{
  "norm": "layernorm",
  "norm_place": "pre",
  "norm_eps": 1e-05,
  "positions": "learned",
  "attn_scale": 0.125,
  "bias": "all",
  "parallel_block": true,
  "init_std_o": 0.0225,
  "beta1": 0.95,
  "warmup_steps": 20,
  "schedule": "wsd",
  "decay_fraction": 0.52,
  "batch_tokens": 131072,
  "train_tokens": 749200000,
  "dataset": "wikipedia_en"
}
MLP neurons of a small language model. Each row is named by its layer, matrix (up: input weights) and neuron, and shows model dimensions 272-399. Each number is 50 + 10 x the weight over its row's rms, rounded and kept within 0 to 99.
After each neuron's rows, "fires on" lists the tokens most often at its 100 highest values on Wikipedia text that the model never trained on.

L3.up76:39 47 48 46 45 42 32 28 49 67 43 66 67 55 46 50 37 42 61 55 45 48 44 47 50 48 51 65 34 51 42 49 54 38 49 58 52 64 41 46 39 65 45 33 49 34 57 51 44 64 61 50 41 27 47 61 45 50 50 72 56 48 59 59 45 51 64 30 68 49 36 55 54 45 49 60 51 65 60 42 64 38 50 61 26 47 39 52 46 45 49 30 47 52 39 46 55 58 64 41 48 59 58 38 48 49 45 64 28 47 53 33 54 38 44 61 48 40 39 39 51 50 61 44 50 55 33 33
fires on: "ing", ":", "ed", " leading", "d"

L3.up1845:45 54 47 54 51 38 44 56 52 63 48 44 55 53 38 61 57 42 54 58 47 53 54 42 48 53 52 31 48 42 58 47 51 52 58 54 51 41 42 44 64 54 44 33 63 39 60 43 58 39 60 44 57 62 54 45 56 65 62 57 40 65 53 45 49 34 47 39 49 48 45 56 57 39 51 44 50 55 46 45 39 48 46 36 51 47 39 48 67 54 55 69 52 51 42 46 49 42 58 35 47 44 75 52 51 40 50 56 48 49 30 36 39 49 39 41 57 55 55 49 56 40 57 26 51 40 49 50
fires on: "ing", "ly", "ed", "ally", "ment"

L3.up757:62 58 62 60 45 80 42 46 55 52 50 57 44 39 38 38 56 63 61 61 32 48 46 16 35 66 50 51 44 36 61 54 60 49 42 42 53 53 45 52 50 23 70 51 60 49 42 61 28 36 60 40 56 58 68 48 59 56 35 38 54 40 51 57 42 44 36 48 34 60 49 54 36 51 69 50 48 56 56 52 63 44 57 39 53 52 43 44 49 71 59 41 33 49 47 46 41 28 22 41 46 55 48 57 50 48 53 59 41 50 45 69 46 53 55 56 53 48 58 55 53 44 61 40 62 32 51 47
fires on: " T", " of", "T", " 8", " '"

L3.up1093:53 62 41 35 42 50 70 31 57 66 45 45 55 55 47 51 36 51 40 52 51 47 66 50 44 44 48 26 40 55 47 54 53 43 48 61 39 38 34 39 27 47 51 63 45 68 62 49 53 37 28 41 55 42 38 45 42 51 66 39 39 56 63 46 44 45 41 46 25 51 38 55 54 63 47 56 62 33 52 44 51 75 60 43 51 31 58 49 51 56 44 48 57 52 61 40 49 51 50 42 43 62 51 34 53 38 40 66 37 49 48 41 60 63 40 54 51 37 55 56 44 50 40 44 38 53 53 39
fires on: " out", " un", " Un", " No", " Ref"

L3.up906:64 58 54 45 47 44 55 40 56 52 54 53 62 49 63 45 62 59 49 43 41 46 60 44 38 37 62 47 42 45 53 61 28 55 58 55 50 63 35 65 65 54 49 59 69 48 53 39 49 40 52 45 58 56 57 53 43 52 52 36 29 46 56 55 57 45 47 54 55 44 24 42 46 51 43 43 55 47 40 54 46 57 55 55 52 52 31 54 36 64 62 63 53 29 35 38 34 45 53 51 51 52 66 50 52 67 43 41 58 50 46 63 62 47 60 32 35 52 36 51 58 50 56 49 51 48 58 29
fires on: " did", " do", " does", "li", " won", "\n"

L3.up899:48 52 45 50 55 46 55 62 52 51 62 40 54 76 41 54 57 47 53 46 45 49 44 47 42 51 55 62 52 46 47 48 56 47 58 53 52 38 61 71 40 48 37 56 46 45 73 60 54 50 45 45 52 41 45 53 50 40 53 56 63 47 48 53 61 45 51 43 40 57 37 45 32 64 47 38 27 54 72 48 61 38 54 56 47 58 36 31 41 52 28 39 59 44 39 62 45 43 52 52 42 58 45 41 46 42 48 43 29 45 50 54 46 33 56 65 30 44 42 62 58 51 56 44 44 44 57 59
fires on: " from", " of", " same", " Succeed", " following"

L3.up869:73 37 55 67 53 54 49 55 54 37 51 50 59 40 69 38 34 65 47 52 50 45 75 52 38 51 73 48 36 48 61 33 46 47 63 30 60 33 46 48 45 51 57 61 60 30 52 47 69 43 48 56 50 62 57 55 68 53 50 30 53 55 54 53 39 57 59 43 61 49 55 60 39 51 61 48 44 56 51 39 51 46 30 58 51 72 49 60 54 66 58 59 65 55 63 51 53 39 44 59 48 46 49 58 58 56 55 58 45 56 34 55 58 38 43 46 59 36 52 52 44 39 64 61 43 69 42 58
fires on: "\n", " by", " medal", "ed", " also", " details"

L3.up1662:58 59 33 50 54 51 44 45 50 51 48 36 50 55 46 44 63 67 35 41 32 37 39 51 45 56 52 56 70 49 48 37 68 30 43 47 41 47 48 54 47 38 53 49 40 42 46 47 56 50 50 48 56 52 66 54 39 62 53 59 40 51 42 34 59 42 35 60 42 52 48 51 49 42 46 33 64 65 66 43 53 50 52 47 57 39 35 47 52 55 57 57 49 40 44 59 46 49 22 42 37 55 41 54 68 57 61 48 49 32 48 44 26 39 55 47 42 46 36 60 51 66 43 53 53 44 58 54
fires on: " =", " (", " number", " National", " List", " national"

L3.up1110:56 47 54 49 53 43 48 51 46 46 35 62 67 59 47 67 37 52 43 20 47 51 48 49 52 64 47 44 31 42 43 38 41 41 45 51 55 56 62 47 69 37 54 51 43 58 51 52 53 54 46 46 34 43 61 62 46 44 50 55 41 52 44 64 57 52 62 53 42 45 51 33 62 54 65 29 50 50 56 51 41 57 53 48 57 41 59 55 54 43 61 54 57 29 56 54 46 49 50 71 62 39 48 39 59 56 51 56 69 43 35 36 59 45 45 34 16 55 54 39 66 71 69 48 46 47 56 48
fires on: " De", " right", " post", "P", " Luc", " Post"

L3.up702:45 44 50 52 38 48 45 49 51 51 29 55 41 54 53 53 50 32 57 50 35 45 58 31 41 41 47 50 47 61 53 59 32 55 37 51 49 62 64 50 44 41 47 39 52 57 39 48 39 59 39 56 51 36 48 52 58 54 47 32 40 49 51 59 49 49 51 57 55 49 51 55 31 35 37 55 51 53 50 63 45 64 56 64 46 36 55 46 44 47 44 63 68 44 45 42 49 29 35 36 49 62 47 24 73 36 50 52 63 37 51 53 57 40 34 43 43 55 38 50 36 62 56 49 56 44 53 52
fires on: " de", " La", " van", " la", " De", " 800"

L3.up1553:40 58 48 53 38 46 54 43 45 59 41 37 65 63 44 47 54 66 54 63 55 59 59 49 44 56 64 50 47 60 26 47 47 49 36 40 50 54 46 46 32 57 32 54 49 59 59 48 42 46 51 52 43 56 48 64 62 23 49 56 40 57 48 55 37 48 44 38 54 63 57 51 36 42 51 67 46 57 45 52 82 49 46 53 44 57 55 43 38 55 60 56 36 38 53 50 68 40 53 60 52 40 45 48 77 31 51 40 44 57 47 50 49 35 47 65 49 59 50 62 74 54 54 56 53 54 54 39
fires on: " for", " of", " finds", " de", " find"

L3.up337:57 53 56 49 53 60 56 60 41 46 50 46 54 76 60 50 43 51 60 74 51 39 37 34 56 48 64 28 40 44 61 47 46 50 42 35 70 55 48 45 42 45 40 49 44 43 47 40 54 43 63 39 40 36 41 58 35 63 36 50 39 46 42 58 52 53 58 48 44 39 48 45 37 54 57 39 49 44 47 36 56 40 32 62 40 72 35 46 36 41 37 48 40 56 44 57 36 41 56 41 53 50 47 49 48 65 47 48 70 41 50 30 59 59 36 57 54 46 48 46 48 43 37 42 48 51 42 46
fires on: " m", " Nar", " King"

L3.up614:46 47 49 50 45 34 45 41 73 38 41 48 44 50 39 63 62 51 52 71 35 44 56 42 54 71 39 51 55 64 66 47 49 43 66 43 52 57 38 40 57 51 57 38 30 59 43 65 45 41 58 31 62 47 33 48 49 65 51 43 52 64 39 40 63 64 35 52 60 47 51 45 50 58 57 64 40 59 37 55 36 32 58 52 64 52 60 56 52 38 41 60 42 68 63 33 48 34 48 46 48 41 50 42 28 61 57 46 62 35 48 42 48 66 48 49 50 42 54 54 39 52 46 60 35 59 55 43
fires on: ",", " King", " Title", " \"", " title"

L3.up1429:40 49 46 52 51 42 50 61 54 39 40 42 65 48 56 70 48 47 65 69 38 34 58 61 46 55 24 31 57 49 51 46 39 36 42 66 51 55 67 41 59 50 50 29 56 60 65 50 47 55 42 56 41 44 48 55 42 33 49 46 44 49 50 53 45 72 39 52 47 47 58 43 53 56 50 55 37 46 35 43 47 48 52 45 53 43 66 56 64 73 56 45 50 42 72 52 59 41 51 53 36 47 48 59 44 49 73 32 61 45 38 38 47 47 66 67 61 48 64 62 64 57 49 44 34 55 60 63
fires on: " in", " (", "'", " c", " at"

L3.up1149:38 48 50 58 46 48 40 44 42 59 57 50 44 45 47 53 52 53 57 52 41 49 57 49 37 54 42 50 54 43 48 59 46 39 41 44 65 65 52 45 51 52 42 46 49 58 44 32 53 59 37 43 51 48 45 48 38 43 56 51 62 47 47 47 32 43 51 52 48 55 46 68 42 54 39 56 44 56 56 49 40 63 55 68 54 51 53 49 71 41 66 61 59 56 37 46 44 53 45 61 41 58 44 43 40 53 51 40 49 56 44 48 52 51 49 51 47 51 99 48 36 62 55 55 35 52 36 48
fires on: " had", " has", " when", " having"

L3.up210:46 58 33 53 46 35 49 48 45 54 39 50 59 65 68 62 64 44 42 25 43 62 61 28 57 45 54 35 51 67 49 57 59 62 49 51 64 56 63 44 56 58 50 32 57 47 41 35 28 83 50 43 48 39 61 55 66 46 42 39 43 48 43 50 64 42 62 50 50 46 36 38 43 62 36 49 49 41 49 43 45 44 49 52 54 46 72 61 39 70 33 52 42 77 47 66 44 23 50 64 49 51 44 55 55 56 43 48 48 45 31 44 53 56 42 53 58 55 47 54 40 52 39 46 47 49 47 66
fires on: "V", "P", "U", "vo", " v", "oma"

L3.up431:59 53 38 40 37 56 55 38 49 49 48 44 34 51 63 57 62 46 53 33 60 48 53 34 48 41 52 54 41 61 47 63 53 34 44 33 65 55 60 38 41 53 49 47 35 37 40 56 25 52 48 36 41 58 55 60 42 67 49 44 39 42 50 73 60 62 61 39 32 61 52 49 38 59 47 61 35 53 57 51 48 55 45 27 62 55 59 61 60 61 54 46 39 63 68 63 69 40 51 52 54 46 66 53 46 66 72 45 61 42 50 45 33 49 48 75 43 63 63 61 52 64 49 47 43 68 52 46
fires on: "z", " Z", "V", " v", "Z"

L3.up1707:58 61 58 61 57 50 63 57 43 44 38 50 36 53 49 59 50 52 44 51 40 52 53 57 61 58 34 33 52 48 56 50 67 58 37 65 52 59 34 46 63 54 53 57 50 54 50 48 62 62 44 56 51 32 50 59 49 47 38 64 62 47 55 60 44 35 56 60 61 67 51 47 67 29 50 46 32 39 48 43 62 59 45 51 58 62 69 50 44 55 37 36 45 51 51 37 51 55 46 71 59 50 41 40 50 46 59 34 50 52 58 55 37 40 57 48 54 40 43 59 42 35 42 53 68 45 42 40
fires on: " The", " Can", " Ant", " As", " can"

L3.up939:71 51 55 44 60 38 44 48 54 58 52 38 48 61 54 36 52 44 59 54 50 54 50 50 56 41 48 48 42 49 45 49 57 46 30 49 51 49 63 56 42 41 55 40 68 39 58 48 52 46 52 42 48 54 44 31 34 54 49 55 56 57 50 60 35 44 68 57 50 45 41 45 51 65 41 55 54 36 43 35 67 55 59 44 60 56 72 46 54 56 51 30 49 38 61 51 33 67 54 31 53 45 41 46 56 58 53 59 47 53 55 60 49 32 46 35 47 70 55 57 31 48 42 54 60 38 26 56
fires on: " like", ";", " including", "\n", "y", " included"

L3.up397:52 34 34 38 48 52 73 46 61 56 58 39 33 52 52 65 45 42 58 27 53 61 47 36 46 73 49 57 64 63 40 56 51 42 67 49 42 57 64 37 60 40 30 58 64 68 42 29 42 39 46 55 57 28 43 63 42 35 48 39 57 64 59 39 49 51 31 42 44 87 50 36 67 53 50 54 56 48 47 55 49 41 49 69 50 56 61 45 42 52 27 46 53 52 40 39 60 64 55 52 64 50 31 68 54 28 46 50 54 38 55 51 46 40 56 50 42 43 52 51 61 42 56 56 54 74 62 44
fires on: "==", " ==", "(", " re"

L3.up767:58 39 56 65 32 49 39 48 41 37 58 41 47 48 65 56 60 42 40 55 38 51 48 48 30 41 44 56 66 54 43 28 58 49 48 50 50 44 50 75 50 52 54 40 37 49 40 56 55 62 47 49 63 57 66 37 51 41 43 46 50 55 30 64 44 45 40 58 69 46 61 51 48 62 61 57 49 60 65 43 63 39 51 40 46 64 59 47 51 35 53 46 38 66 58 65 41 44 52 40 58 41 48 67 56 62 57 56 58 55 45 59 46 48 39 45 42 71 35 52 61 50 54 41 58 60 45 48
fires on: "s", "G", "S", " (", "g", "C"

L3.up1384:27 36 66 41 27 27 45 46 49 73 48 57 55 45 49 50 61 56 53 70 48 52 64 49 68 66 66 40 57 43 53 51 53 54 34 58 50 49 62 50 47 63 57 45 50 44 53 39 46 34 53 58 45 32 51 50 39 42 50 56 51 55 46 62 45 51 60 40 33 61 57 57 23 38 49 47 39 45 64 56 73 56 49 58 42 52 63 57 64 40 46 62 54 58 56 42 39 46 60 46 55 41 47 37 53 43 42 52 36 37 41 37 39 41 46 58 55 40 58 47 41 52 48 48 42 48 39 69
fires on: " while", " including", " finishing", " finished", " like"